config.toml
head_dim = 64
norm_place = "pre"
positions = "learned"
init = "uniform"
init_std_up = 0.0232
lr_mult_up = 1.23
warmup_steps = 200
schedule = "cos"
doc_mask = true
dataset = "wikipedia_en"
MLP neurons of a small language model. Each row is named by its layer, matrix (up: input weights) and neuron, and shows model dimensions 128-255. Each number is 50 + 15 x the weight over its row's rms, rounded and kept within 0 to 99.
Before each neuron's rows, "fires after" lists the tokens most often just before its 100 highest values on Wikipedia text that the model never trained on.

fires after: "1", "9", "0", "2", "7", " "
L6.up1851:73 71 32 57 55 42 46 37 07 51 53 54 67 45 69 47 46 84 61 46 59 49 41 43 18 55 58 66 38 62 57 15 60 39 35 71 51 45 55 59 44 51 54 62 59 77 50 24 43 19 39 68 33 20 49 30 58 64 56 37 66 45 56 58 44 37 42 51 45 69 23 55 74 41 54 58 47 45 35 61 64 64 54 31 22 46 59 38 52 67 52 24 21 70 54 27 66 36 71 61 38 56 43 24 56 54 60 59 64 65 72 38 66 46 63 16 63 56 86 43 76 45 62 38 63 42 36 40

fires after: ".", "5", "3", ")", "7", " to"
L6.up261:43 63 46 18 29 40 54 47 39 59 53 44 41 66 39 35 53 77 46 35 75 55 67 37 60 32 58 54 60 51 39 48 18 49 50 51 52 58 59 53 63 32 64 44 32 51 62 54 46 72 71 50 44 36 54 41 41 62 60 29 55 71 39 62 62 69 49 41 45 39 60 30 32 40 45 34 39 50 69 49 52 47 70 53 65 39 36 66 36 50 45 46 61 57 80 32 44 50 50 67 57 58 63 63 48 47 55 29 38 55 65 39 42 52 60 57 25 60 11 61 63 80 31 30 51 30 56 72

fires after: "2", "1", "9", "4", "0"
L6.up1250:59 49 44 48 60 50 55 62 69 43 33 82 37 46 54 64 64 66 38 70 53 53 22 19 71 58 38 34 33 71 39 68 52 38 52 51 28 51 68 45 20 67 27 49 49 37 62 56 66 44 36 55 57 70 29 49 58 40 32 68 42 60 63 61 51 37 35 53 78 45 28 22 47 57 14 44 38 37 50 53 51 36 46 58 43 58 59 72 49 56 38 63 67 29 53 39 60 47 39 51 62 48 57 19 09 65 39 63 77 57 51 54 61 34 83 44 45 51 61 76 45 63 50 58 37 68 63 77

fires after: " ", "0", "–", "-", "\n"
L6.up1639:68 51 43 90 62 27 58 62 56 33 30 45 32 37 47 38 30 39 53 69 56 67 72 50 39 66 66 78 45 51 52 17 74 39 51 55 51 60 63 46 35 75 38 58 39 55 48 21 75 34 48 56 44 43 55 13 46 73 55 40 45 34 48 74 47 54 55 59 46 52 37 59 57 53 75 43 43 49 54 64 38 37 50 73 49 41 51 50 60 52 46 49 74 51 41 70 33 62 37 42 70 64 31 38 61 56 60 61 76 31 61 68 34 41 57 19 82 71 34 39 53 37 56 80 59 52 41 31

fires after: " a", " an", "4", " the"
L5.up1059:62 53 58 30 57 71 71 33 28 83 40 37 41 70 24 49 39 63 38 63 68 60 54 51 49 59 55 40 62 50 33 24 70 65 58 49 12 51 64 23 41 31 79 49 64 36 50 26 71 44 58 49 26 50 53 28 45 93 56 38 63 67 29 62 67 20 56 61 57 36 48 48 80 52 61 47 67 11 39 48 54 34 24 21 33 40 46 40 80 43 53 39 47 36 54 55 50 67 32 62 54 55 43 33 29 44 60 39 67 63 50 42 71 45 47 19 65 56 54 54 50 46 47 34 19 20 29 62

fires after: " |", "\n", "=="
L5.up364:71 66 68 48 37 81 18 51 74 23 54 32 55 45 55 48 45 72 53 36 32 39 75 52 59 58 41 46 48 23 47 54 48 60 56 68 69 46 35 40 53 43 52 45 84 48 54 55 41 73 66 56 62 42 47 43 60 73 76 41 53 56 58 29 62 33 57 45 33 44 56 41 44 61 69 51 47 49 89 19 45 28 64 66 29 61 80 49 43 62 35 43 21 51 49 89 63 59 49 52 21 74 31 49 36 59 50 34 32 64 59 35 67 49 56 29 53 67 36 41 58 57 37 21 45 81 43 57

fires after: "0", "1", "8", "5", "9", "2"
L5.up1058:52 57 33 21 63 46 26 52 57 57 53 36 41 49 62 21 56 47 56 45 53 42 29 33 66 26 47 36 55 56 23 61 50 67 44 43 45 53 33 50 40 46 42 49 46 32 63 48 50 74 20 75 55 47 60 51 42 74 70 57 49 59 30 51 66 53 75 39 32 59 63 77 71 27 44 47 57 63 50 45 43 49 33 45 68 67 58 37 59 28 22 41 41 48 51 58 50 47 69 52 57 34 55 26 48 50 40 65 54 64 44 62 42 51 41 59 84 43 20 57 61 39 47 62 60 43 54 25

fires after: "9", "0", " in", "8", ","
L6.up1301:66 44 37 49 47 65 44 63 25 57 31 46 66 51 62 29 63 81 41 48 35 53 75 64 24 75 52 54 40 44 68 47 61 56 50 56 54 20 39 39 43 59 55 54 43 55 38 61 39 66 40 58 47 57 59 52 68 80 63 59 86 39 35 76 39 31 81 23 78 94 80 36 54 43 54 58 54 54 42 49 52 71 35 70 17 47 46 79 47 29 36 31 60 34 61 52 36 72 49 34 45 53 69 23 22 63 57 47 44 58 56 35 57 40 56 58 70 40 44 52 38 75 38 42 59 28 29 35

fires after: " ", "\n", "1", "0", "–"
L6.up1412:45 80 64 52 50 60 36 44 51 65 34 35 38 49 27 83 53 61 56 34 45 57 53 64 13 68 43 53 51 78 33 32 60 55 15 34 35 56 41 37 76 47 49 26 53 64 29 44 51 22 27 68 52 49 77 52 55 47 59 41 23 51 38 42 35 37 65 51 34 61 41 86 57 56 73 54 70 28 44 67 34 39 54 54 37 69 69 46 40 39 48 43 50 61 29 20 24 58 47 60 28 58 49 59 46 68 33 61 55 45 42 68 54 44 49 41 36 62 37 54 56 38 52 36 44 41 62 55

fires after: " the", "0", " ", "|", " of", "1"
L6.up1167:37 30 54 60 38 33 14 65 88 37 48 44 51 46 30 47 64 54 29 52 67 37 69 70 41 43 67 64 52 51 33 66 54 48 69 18 31 52 66 58 36 47 60 42 51 47 45 26 45 24 45 21 70 74 66 66 18 62 49 57 57 42 23 46 60 74 61 78 36 61 69 75 52 38 62 65 51 55 54 70 68 39 52 26 54 37 81 78 58 47 65 24 50 64 27 50 44 33 40 52 60 29 61 53 30 46 17 91 44 58 55 26 63 09 47 69 57 56 54 56 57 70 57 49 64 53 54 77

fires after: ",", "0", "4", "6", "1", "5"
L6.up1839:75 13 47 26 64 56 15 64 56 23 56 53 83 22 58 51 60 46 38 50 50 30 58 55 61 50 74 64 55 38 33 46 38 44 67 44 41 40 49 36 53 68 33 53 46 56 43 54 60 54 80 41 44 33 55 51 63 42 45 63 43 61 55 43 63 47 58 57 41 32 52 83 33 47 57 49 70 55 63 73 44 66 65 28 58 44 20 53 62 42 65 28 43 55 70 26 50 77 34 56 36 39 30 31 39 61 50 45 61 61 51 31 20 59 47 52 57 29 47 67 62 72 57 08 53 33 66 61

fires after: ".", ",", " "
L6.up352:67 44 46 83 56 35 47 42 72 13 41 58 37 42 67 66 61 50 42 64 22 32 45 52 49 76 29 31 51 61 56 49 38 75 49 35 33 60 48 51 43 59 30 53 33 37 61 62 60 47 43 42 79 42 31 49 47 52 50 30 67 43 72 62 55 45 20 57 26 52 41 43 57 37 67 46 41 47 57 63 44 44 45 58 24 29 78 68 54 63 59 50 59 59 37 54 66 42 33 49 30 24 11 56 55 67 48 57 55 72 41 34 56 19 42 20 67 39 81 57 60 62 39 43 56 46 50 53

fires after: " the", "|", " b", "-", " p", " St"
L6.up1197:43 65 32 37 33 96 54 55 64 24 36 24 48 70 55 54 48 29 40 42 50 37 52 44 70 70 52 38 34 59 76 72 48 23 47 64 87 49 44 21 30 38 50 28 59 31 36 73 38 61 55 28 44 35 76 53 51 34 44 32 49 48 55 73 35 48 43 65 53 36 64 50 28 61 51 50 61 58 30 28 52 37 52 58 33 75 64 45 65 60 55 42 35 52 43 65 34 46 43 65 55 54 43 80 33 49 52 52 76 67 48 39 59 33 40 47 56 52 45 55 44 78 76 81 56 56 53 48

fires after: ",", " United", " |", "|", " in"
L6.up1852:40 33 83 74 40 45 67 64 50 46 59 62 38 46 31 60 49 39 42 49 57 27 55 46 50 43 81 52 63 10 39 64 60 28 39 48 46 51 25 64 61 39 66 80 52 30 65 69 55 67 48 51 50 44 42 58 31 75 50 58 40 73 16 70 45 42 32 38 56 54 56 50 47 43 33 49 74 18 57 61 63 27 37 54 50 46 52 73 39 38 60 43 22 24 53 36 43 60 68 35 60 37 58 39 54 36 39 52 60 58 35 36 50 31 79 55 11 52 41 50 66 46 51 44 49 90 39 68

fires after: " ", "1", "\n", " ("
L5.up865:57 31 45 46 24 56 67 73 48 65 71 65 27 25 50 59 52 17 35 34 39 53 70 46 34 54 22 56 75 47 32 38 67 52 49 43 44 66 69 52 48 71 48 51 72 68 59 36 56 36 32 33 71 59 51 47 51 74 76 25 53 47 30 59 45 48 38 62 43 72 35 42 56 58 61 34 54 47 44 27 31 63 56 54 54 45 48 45 51 59 32 76 70 38 37 53 42 82 63 42 46 46 37 40 49 21 53 04 45 50 24 40 36 53 55 62 44 63 43 68 93 79 76 69 33 39 88 56

fires after: " the", " in", " and"
L6.up1652:68 47 60 19 39 75 40 53 38 73 36 45 47 60 24 51 44 43 90 66 49 66 60 64 68 74 29 62 66 55 65 66 68 27 40 42 56 55 38 53 53 59 50 44 30 58 55 36 45 40 57 55 36 76 40 62 74 34 75 39 50 66 28 37 53 63 43 58 34 50 61 43 69 39 66 64 60 18 47 51 70 48 52 67 55 36 48 54 34 61 64 27 65 40 27 53 61 57 47 69 66 43 35 34 69 38 68 51 73 36 36 59 66 75 42 68 31 46 40 71 63 47 67 46 47 32 50 73

fires after: "4", "5", "6", "7", "2", "3"
L6.up1781:30 20 62 26 49 17 64 61 58 49 45 64 67 48 64 43 66 65 76 28 60 09 68 42 50 49 33 36 25 48 60 54 48 55 62 48 55 68 36 54 18 62 67 68 54 24 16 32 38 67 40 57 60 80 46 32 60 38 50 43 63 36 58 30 75 52 40 39 64 38 44 43 39 52 53 48 77 50 52 71 69 55 42 56 43 51 51 60 57 38 41 31 65 24 51 34 64 30 51 37 62 43 30 53 09 61 63 70 37 53 47 69 52 46 67 55 46 68 50 66 36 42 61 29 39 61 61 58

fires after: "\n", "|", " Pos"
L5.up1887:34 24 55 57 47 58 16 66 66 50 51 34 45 50 30 70 44 51 42 56 51 60 78 38 49 25 40 44 45 49 63 68 31 53 51 45 54 36 50 55 58 54 47 22 51 65 55 35 28 53 41 52 62 38 41 41 41 52 36 70 53 48 50 69 69 44 49 69 40 57 39 67 56 73 64 57 33 61 42 51 55 33 40 82 55 70 16 63 65 88 49 46 40 23 36 84 53 53 60 62 28 91 50 31 45 31 44 35 62 36 70 45 41 52 51 41 27 08 53 39 44 61 29 23 43 49 50 54

fires after: "9", "1", "0", "4", "2", "6"
L6.up1013:37 39 58 59 52 58 63 26 44 54 42 59 42 61 77 29 56 66 33 63 39 45 41 34 55 42 39 35 29 44 29 39 55 76 45 70 46 52 64 29 63 41 55 45 23 58 37 74 66 60 39 45 74 52 51 37 66 41 53 80 44 64 55 84 26 42 59 34 41 68 42 34 66 78 49 40 52 21 44 72 58 29 67 74 57 48 41 41 79 45 15 66 59 42 53 63 57 20 47 39 55 31 63 22 49 56 26 64 49 45 57 30 64 51 42 52 54 43 28 39 71 13 34 49 68 51 49 29

fires after: "-", " a", " St", " Time", " below", " an"
L6.up1878:72 44 33 39 36 33 40 55 39 28 06 68 57 47 50 36 47 47 53 53 40 70 71 69 33 40 52 52 44 37 49 70 58 75 81 46 44 41 43 52 45 49 53 33 51 26 62 34 55 58 57 46 51 31 55 56 62 40 44 43 76 45 39 25 62 51 83 58 60 69 73 61 43 52 77 58 67 52 40 61 52 69 74 74 41 52 60 46 46 54 74 48 47 37 45 47 19 14 62 65 31 38 54 40 47 38 34 66 18 39 67 61 57 57 24 49 64 44 56 36 32 53 61 32 58 57 63 60

fires after: " |", " ", "("
L5.up514:64 47 41 79 62 81 50 40 38 74 69 35 38 49 49 37 46 71 48 43 69 60 31 55 53 24 37 82 39 24 47 39 57 52 49 30 62 69 49 66 27 53 32 50 66 63 50 28 55 26 72 64 40 41 67 61 59 56 35 42 41 36 55 30 52 46 49 50 62 56 43 48 54 59 65 43 46 61 68 38 63 44 66 25 69 32 49 35 56 49 73 45 51 32 54 52 25 48 53 67 62 58 39 55 83 64 63 50 40 48 53 23 22 64 74 47 45 03 62 61 40 70 63 63 73 09 52 61

fires after: "\n", " |", "|", "==", "==="
L5.up1421:14 30 56 51 54 66 17 53 55 48 62 43 55 30 62 53 33 49 44 35 57 57 71 63 60 41 54 78 54 60 65 76 70 44 49 41 68 34 72 53 54 58 37 52 60 20 42 48 67 48 40 36 95 44 23 31 41 50 61 63 42 38 76 64 46 30 65 49 49 35 61 52 52 61 49 70 51 51 24 47 40 50 20 81 47 54 49 38 56 35 49 53 39 58 48 56 55 70 62 43 53 66 44 35 51 37 57 38 60 67 38 37 79 53 42 57 33 46 56 28 25 48 59 44 59 24 39 49

fires after: " |", " in", ".", ";", ","
L6.up550:62 22 59 50 50 28 46 80 64 43 38 34 42 60 38 48 58 53 82 09 63 74 35 47 62 78 40 39 66 50 33 64 59 56 46 30 48 73 39 73 75 43 65 79 26 56 86 17 46 31 35 49 45 28 62 41 65 90 63 22 53 41 44 50 72 61 62 60 48 44 54 43 45 14 75 43 40 45 26 63 55 66 52 60 59 55 44 79 63 40 37 32 25 38 55 50 53 61 71 71 72 17 41 41 88 16 79 41 68 59 44 80 35 70 43 44 51 54 56 73 72 62 29 49 45 68 42 62

fires after: " ", "\n", " (", " |", ")"
L5.up327:47 48 55 70 57 72 64 29 41 43 79 69 29 55 66 42 57 23 42 52 29 43 34 55 37 58 30 55 68 33 43 76 52 52 44 50 33 36 58 51 45 31 99 75 90 47 45 59 37 64 59 21 62 63 34 44 37 40 65 10 54 44 65 65 88 42 38 64 54 52 43 59 44 54 50 50 32 39 62 49 23 56 60 43 46 20 44 27 58 47 68 67 40 44 50 69 60 83 48 60 36 51 62 39 44 80 50 40 68 46 41 39 55 36 37 29 24 44 64 59 64 32 70 65 37 43 42 51

fires after: " the", "1", " of", " |", "\n"
L6.up1165:66 48 52 58 67 75 32 62 59 44 43 50 89 88 44 50 30 19 52 26 68 43 64 49 51 44 15 64 75 64 48 68 57 42 58 23 32 60 47 39 54 59 40 38 58 52 47 82 34 42 62 68 51 67 63 76 63 59 56 37 73 51 66 64 69 63 51 62 52 38 27 46 39 21 74 44 53 41 70 34 41 58 53 54 47 45 42 55 26 48 34 57 46 70 56 62 42 19 40 67 78 50 43 40 40 39 49 54 81 62 73 55 33 54 33 57 42 51 43 80 65 59 88 68 31 32 41 48

fires after: " of", " in", ",", " for", " to", " by"
L6.up482:46 44 29 53 63 46 73 23 26 52 41 08 45 33 39 62 73 64 62 15 50 36 50 71 46 36 37 66 45 68 33 57 63 40 69 22 68 21 45 42 39 59 58 51 49 90 31 75 44 37 49 65 46 73 54 36 60 65 45 55 60 79 36 44 37 58 36 54 38 65 62 44 77 49 49 46 59 39 29 53 44 57 74 59 23 34 55 53 49 59 48 38 50 79 47 39 58 47 58 47 53 29 45 45 63 50 60 37 53 55 79 69 63 55 67 44 60 60 72 58 48 64 47 68 58 53 34 64

fires after: "–", "-", "5", "3", "1"
L5.up155:35 48 46 64 42 58 52 51 60 52 65 50 39 46 66 22 34 56 45 26 56 36 62 56 62 10 52 43 45 61 76 19 46 71 53 55 44 66 39 48 58 42 75 49 31 67 49 85 40 53 57 42 44 68 61 44 45 61 57 64 68 65 43 52 51 40 63 76 47 33 28 93 43 52 53 42 75 50 43 50 31 72 44 62 41 18 47 65 56 41 45 28 54 35 28 35 28 46 58 55 52 45 45 34 37 57 63 47 43 60 52 57 67 31 62 50 76 35 57 29 46 43 37 59 21 36 76 74

fires after: " ", " (", "–", "c"
L6.up1132:65 43 47 44 28 68 63 56 84 38 58 68 34 41 54 37 58 58 46 00 48 41 62 49 39 57 58 38 71 74 23 22 67 48 42 41 57 45 77 73 40 48 85 32 47 55 30 42 59 43 65 56 41 36 49 30 64 73 58 39 25 23 66 50 56 55 74 28 79 55 49 52 51 47 39 38 35 32 26 44 42 32 34 08 69 51 57 54 31 59 46 30 66 60 21 43 27 80 72 32 50 52 88 52 78 20 32 47 36 43 16 45 46 49 78 34 53 26 38 61 30 63 45 33 50 44 36 62

fires after: "0", "6", "5", "1", "9", "4"
L5.up1492:42 56 40 42 59 19 34 51 42 24 33 52 58 39 50 89 50 40 45 57 68 58 46 40 56 66 55 52 14 60 62 52 16 45 77 72 19 57 53 49 24 56 56 80 16 65 64 38 54 52 50 34 38 37 51 63 58 66 57 27 57 27 77 33 49 36 15 48 52 31 31 47 66 50 24 78 59 58 47 70 36 09 37 60 48 56 76 58 48 33 62 53 45 56 45 53 47 53 75 41 34 55 35 17 38 45 42 61 41 67 55 61 50 30 54 58 47 64 69 42 56 54 67 19 59 45 59 53

fires after: ".", " .", "m", "7", " $"
L5.up1437:64 50 66 46 37 16 22 26 94 43 34 66 65 36 46 58 64 56 76 29 56 55 76 31 72 64 29 55 32 32 54 63 17 57 32 60 49 54 47 52 81 57 82 55 52 69 54 56 47 70 50 77 61 62 50 40 57 73 64 33 42 67 31 36 54 45 76 36 50 71 42 62 36 53 63 59 28 49 49 56 61 51 51 42 58 33 40 89 30 27 50 40 55 75 43 64 31 55 34 54 08 29 54 62 59 48 31 62 46 51 21 31 36 32 46 41 74 75 45 34 78 60 49 58 40 45 52 67

fires after: "0", "1", "2", "9", "4", "8"
L5.up808:46 58 35 52 59 79 43 34 52 70 39 46 46 72 58 43 69 50 28 70 34 65 49 39 73 34 50 65 39 49 47 20 47 62 35 53 38 47 38 65 32 59 59 42 30 39 48 49 58 64 45 68 58 62 43 62 65 45 28 33 50 77 43 47 57 41 40 58 19 57 70 44 59 57 58 48 43 13 43 62 73 24 49 56 51 64 52 33 57 25 58 55 29 58 47 23 76 46 59 71 42 42 13 28 32 51 31 66 19 28 46 59 58 32 83 60 59 43 05 34 51 46 33 61 31 44 57 30

fires after: " ", " of", " from"
L6.up1270:72 57 55 25 32 45 62 70 56 41 78 12 49 75 45 46 68 59 57 17 42 68 33 69 37 53 48 30 79 58 51 55 51 51 16 60 66 49 54 60 48 52 16 42 49 65 53 48 45 58 58 89 39 56 79 32 43 38 42 53 71 45 47 63 35 66 56 37 39 55 70 03 72 47 52 40 50 72 53 61 59 57 41 15 35 32 43 38 24 88 75 53 27 27 69 61 50 37 56 61 43 55 42 26 76 22 56 57 38 71 75 42 51 53 64 26 59 63 26 65 53 52 44 67 62 17 25 67

fires after: " ", " of", "5", " Hot", " for"
L6.up411:59 83 32 72 60 33 47 40 59 21 35 63 69 43 19 44 60 48 39 57 63 62 63 55 31 56 54 67 32 57 65 42 45 38 61 22 74 42 60 36 28 60 34 58 28 73 27 50 55 63 21 85 62 45 12 53 15 36 29 62 51 69 64 54 68 45 57 59 38 79 75 55 27 44 59 54 53 44 61 56 55 63 69 68 48 49 53 39 68 44 44 25 56 40 59 30 46 20 50 76 53 39 32 60 55 49 55 50 53 37 49 27 59 03 59 52 37 42 60 83 59 68 47 56 31 27 60 19

fires after: "0", "1", " U", "3", "5", "2"
L6.up1899:28 42 74 23 53 43 48 61 73 24 48 42 51 43 66 72 74 62 43 59 48 46 48 64 67 13 49 54 37 46 46 52 47 44 59 53 51 65 51 55 73 48 58 15 61 54 80 44 51 51 45 43 56 41 64 55 55 67 64 56 35 42 52 44 21 35 65 19 36 35 38 61 69 48 61 36 65 49 64 33 33 61 36 53 53 36 52 46 56 46 70 57 49 35 57 27 50 55 40 64 55 50 81 12 57 41 55 40 28 48 65 44 30 47 61 40 60 33 73 37 59 40 59 63 63 28 68 47

fires after: " |", " ", "1"
L5.up355:48 39 38 61 51 44 54 44 27 52 36 40 47 65 57 42 36 61 71 78 49 52 49 27 42 57 49 46 80 46 72 40 61 54 45 53 67 47 46 52 63 28 48 21 52 52 61 52 99 41 54 62 46 30 53 49 45 40 30 48 25 46 04 38 78 41 39 67 48 35 26 70 39 52 35 49 67 83 35 72 52 48 39 27 61 56 81 47 64 42 74 52 56 57 72 28 51 50 23 40 63 43 61 49 37 48 24 34 35 41 36 36 34 50 45 29 44 36 33 38 61 29 34 46 55 86 49 47

fires after: " ", "2", " in", "1", " to"
L6.up1938:48 42 52 54 31 65 46 70 42 68 40 47 34 28 46 52 46 79 62 54 55 75 39 37 47 44 42 49 54 60 68 25 43 69 10 46 78 31 57 64 53 44 56 34 56 55 48 52 61 50 50 42 56 70 50 56 49 68 43 66 53 45 27 44 42 83 47 57 33 52 49 53 54 40 45 48 57 41 32 52 46 72 34 48 54 35 79 28 50 45 57 66 22 46 56 54 84 40 71 54 52 73 60 29 55 40 44 45 55 43 36 21 24 60 51 34 67 33 38 76 45 46 73 58 59 54 38 51

fires after: " ", "1", "9", "5", "0"
L6.up484:38 46 60 86 39 38 42 55 37 03 42 42 40 50 53 26 41 50 87 77 43 45 62 59 39 34 42 47 66 39 77 37 73 45 48 77 62 53 71 78 60 62 50 58 55 44 73 46 56 43 51 39 48 59 64 61 59 55 56 13 54 58 58 55 48 46 51 71 30 58 32 56 54 47 47 58 44 42 51 43 48 47 48 44 37 48 44 30 77 64 45 43 59 67 71 49 58 35 52 56 35 33 38 30 38 50 53 32 59 58 73 43 24 49 36 24 55 33 42 70 76 46 85 38 59 59 59 45

fires after: " |", " By", "|", " No", " be"
L6.up1120:38 25 47 54 51 62 48 34 30 41 37 58 73 68 58 70 43 25 46 38 48 48 50 53 17 52 54 38 57 36 54 43 48 36 38 63 42 40 54 43 55 50 48 45 37 51 45 46 41 77 59 75 43 50 40 49 19 63 51 30 71 40 43 71 56 33 60 41 50 33 37 53 40 51 70 34 95 46 39 59 38 57 60 51 19 48 33 49 40 55 59 28 60 68 44 32 42 81 44 57 45 25 58 20 53 84 43 81 19 62 39 37 35 59 61 32 42 46 36 62 73 51 25 42 68 83 11 55

fires after: "1", "4", "3", "2", " No", "6"
L6.up690:21 51 65 36 34 55 48 46 40 15 27 30 61 62 41 43 48 46 81 23 43 63 59 59 32 35 43 46 28 65 48 37 39 44 48 46 86 67 37 53 41 62 62 30 47 25 58 55 40 43 35 53 41 55 63 73 37 58 58 45 48 39 88 39 63 60 71 56 34 58 64 45 81 55 50 57 70 49 61 53 57 58 39 68 26 58 74 26 41 64 76 75 36 47 27 46 67 56 48 50 40 37 41 58 47 66 68 30 31 56 38 43 30 64 63 51 75 48 50 50 40 65 68 43 58 56 69 53

fires after: "0", "1", "6", "8", "9", "4"
L6.up1496:50 48 33 34 68 49 32 55 55 50 39 70 69 68 53 54 51 46 36 51 37 48 56 44 62 46 65 73 43 52 73 65 22 59 09 44 51 44 32 54 25 49 45 49 51 30 67 47 72 68 47 47 48 42 77 45 71 33 64 32 65 48 69 42 63 53 27 37 69 66 47 44 26 67 29 69 52 52 35 77 69 29 37 47 53 67 36 46 48 40 39 38 40 34 20 27 99 45 68 78 35 52 31 30 43 48 27 45 57 33 30 75 30 42 52 28 44 50 37 45 40 28 56 62 43 25 51 45

fires after: " |", " ", "1", "3", "4"
L5.up894:43 39 76 59 61 33 48 48 76 68 38 61 49 21 19 43 53 52 59 45 46 44 50 80 51 21 52 37 74 25 28 55 73 47 43 63 50 53 26 41 43 52 53 61 60 67 43 43 46 47 52 50 53 43 54 72 42 44 55 52 41 85 48 36 64 29 48 53 54 55 47 87 59 46 41 52 35 22 50 69 55 55 58 29 63 65 71 46 39 68 96 36 49 57 43 51 22 60 50 67 40 33 70 64 48 37 50 57 43 25 47 45 29 60 47 41 37 56 48 36 45 53 34 51 45 31 73 62

fires after: "-", " −", "'", " —", " "
L5.up1414:60 53 53 65 50 34 48 61 81 51 59 65 28 44 87 26 16 50 65 62 55 51 72 40 42 35 36 58 46 41 54 63 51 84 43 45 56 23 73 31 53 53 48 48 34 45 52 41 19 49 39 48 35 48 63 68 56 27 59 52 50 65 32 49 62 35 42 73 58 50 33 62 35 49 47 21 24 69 33 73 28 47 82 61 31 21 41 49 51 84 62 51 59 44 63 47 25 55 54 40 90 70 49 56 59 62 65 57 55 59 52 32 25 22 58 35 56 58 48 67 47 57 58 50 32 00 68 41

fires after: "1", "2", "0", " War", "|"
L5.up1631:19 45 34 78 70 28 19 63 43 63 33 35 42 76 36 70 48 57 62 35 58 45 66 38 33 45 43 38 48 51 10 70 47 89 72 71 52 45 39 60 31 39 47 23 45 52 44 78 51 49 48 47 58 51 56 83 40 74 72 58 57 55 44 33 43 15 37 44 46 59 62 48 67 44 44 57 51 32 42 43 66 55 14 56 66 66 47 75 47 53 55 48 62 29 44 46 41 46 66 49 50 31 48 04 39 51 35 54 75 51 60 47 80 53 57 41 46 48 41 53 61 29 39 52 79 98 41 58

fires after: " a", " the", " in", " to", " an"
L6.up1239:68 39 43 61 49 59 66 59 62 54 44 46 57 74 48 51 66 57 37 51 68 41 53 57 39 49 53 72 64 38 50 48 71 42 80 62 45 02 30 34 29 60 76 33 24 25 49 42 42 57 40 60 66 70 76 73 22 82 36 50 77 51 40 32 75 59 64 17 69 71 49 64 40 43 34 52 65 53 29 64 54 46 17 49 55 71 57 66 67 29 73 48 65 57 44 71 20 38 44 39 48 49 43 54 62 44 19 63 33 70 48 28 38 47 49 46 47 24 31 37 61 73 71 50 74 53 41 56

fires after: " the", " The"
L5.up886:79 52 33 51 49 59 47 42 49 45 51 38 55 58 53 56 74 40 58 38 34 61 66 37 34 83 51 48 39 64 34 38 72 39 41 48 14 67 52 15 28 72 67 48 36 11 53 49 26 49 70 57 52 60 41 55 64 66 74 58 54 56 55 56 50 65 59 33 54 48 37 56 33 45 37 52 40 59 48 42 66 49 68 67 20 59 42 54 61 32 36 55 33 61 65 77 29 64 53 41 53 45 37 62 38 33 68 82 64 70 66 41 38 63 48 33 60 45 31 53 61 43 55 68 46 41 56 49

fires after: " the", " and", "9"
L6.up419:34 61 44 35 52 70 67 55 66 30 41 68 50 56 37 37 31 36 62 81 29 62 40 42 30 55 69 45 62 34 44 51 43 34 51 70 41 61 48 48 19 66 64 77 39 50 48 26 53 19 56 66 43 50 54 65 44 33 54 29 36 44 50 64 66 44 55 28 43 41 44 38 46 69 55 60 29 11 39 62 71 55 41 24 27 56 20 57 44 57 30 38 72 38 45 75 41 57 78 39 51 58 36 61 25 52 66 42 58 39 26 42 37 47 54 50 63 33 27 41 77 50 45 72 17 39 53 14

fires after: "1", "AP", " AL", "2", "P", " "
L6.up1044:35 51 31 42 71 61 66 55 30 59 46 49 70 76 25 66 35 53 52 54 43 35 63 58 51 39 62 67 44 52 35 53 46 55 63 44 41 42 58 44 75 33 41 21 73 44 74 60 57 55 44 41 81 66 48 62 14 67 34 56 35 37 51 42 50 72 78 49 64 51 77 74 35 43 60 33 62 39 38 45 57 44 36 46 28 65 64 38 70 60 62 38 16 57 65 51 51 37 44 65 54 37 54 50 48 52 34 44 55 50 67 69 31 61 16 39 46 41 39 37 45 41 64 58 49 58 64 68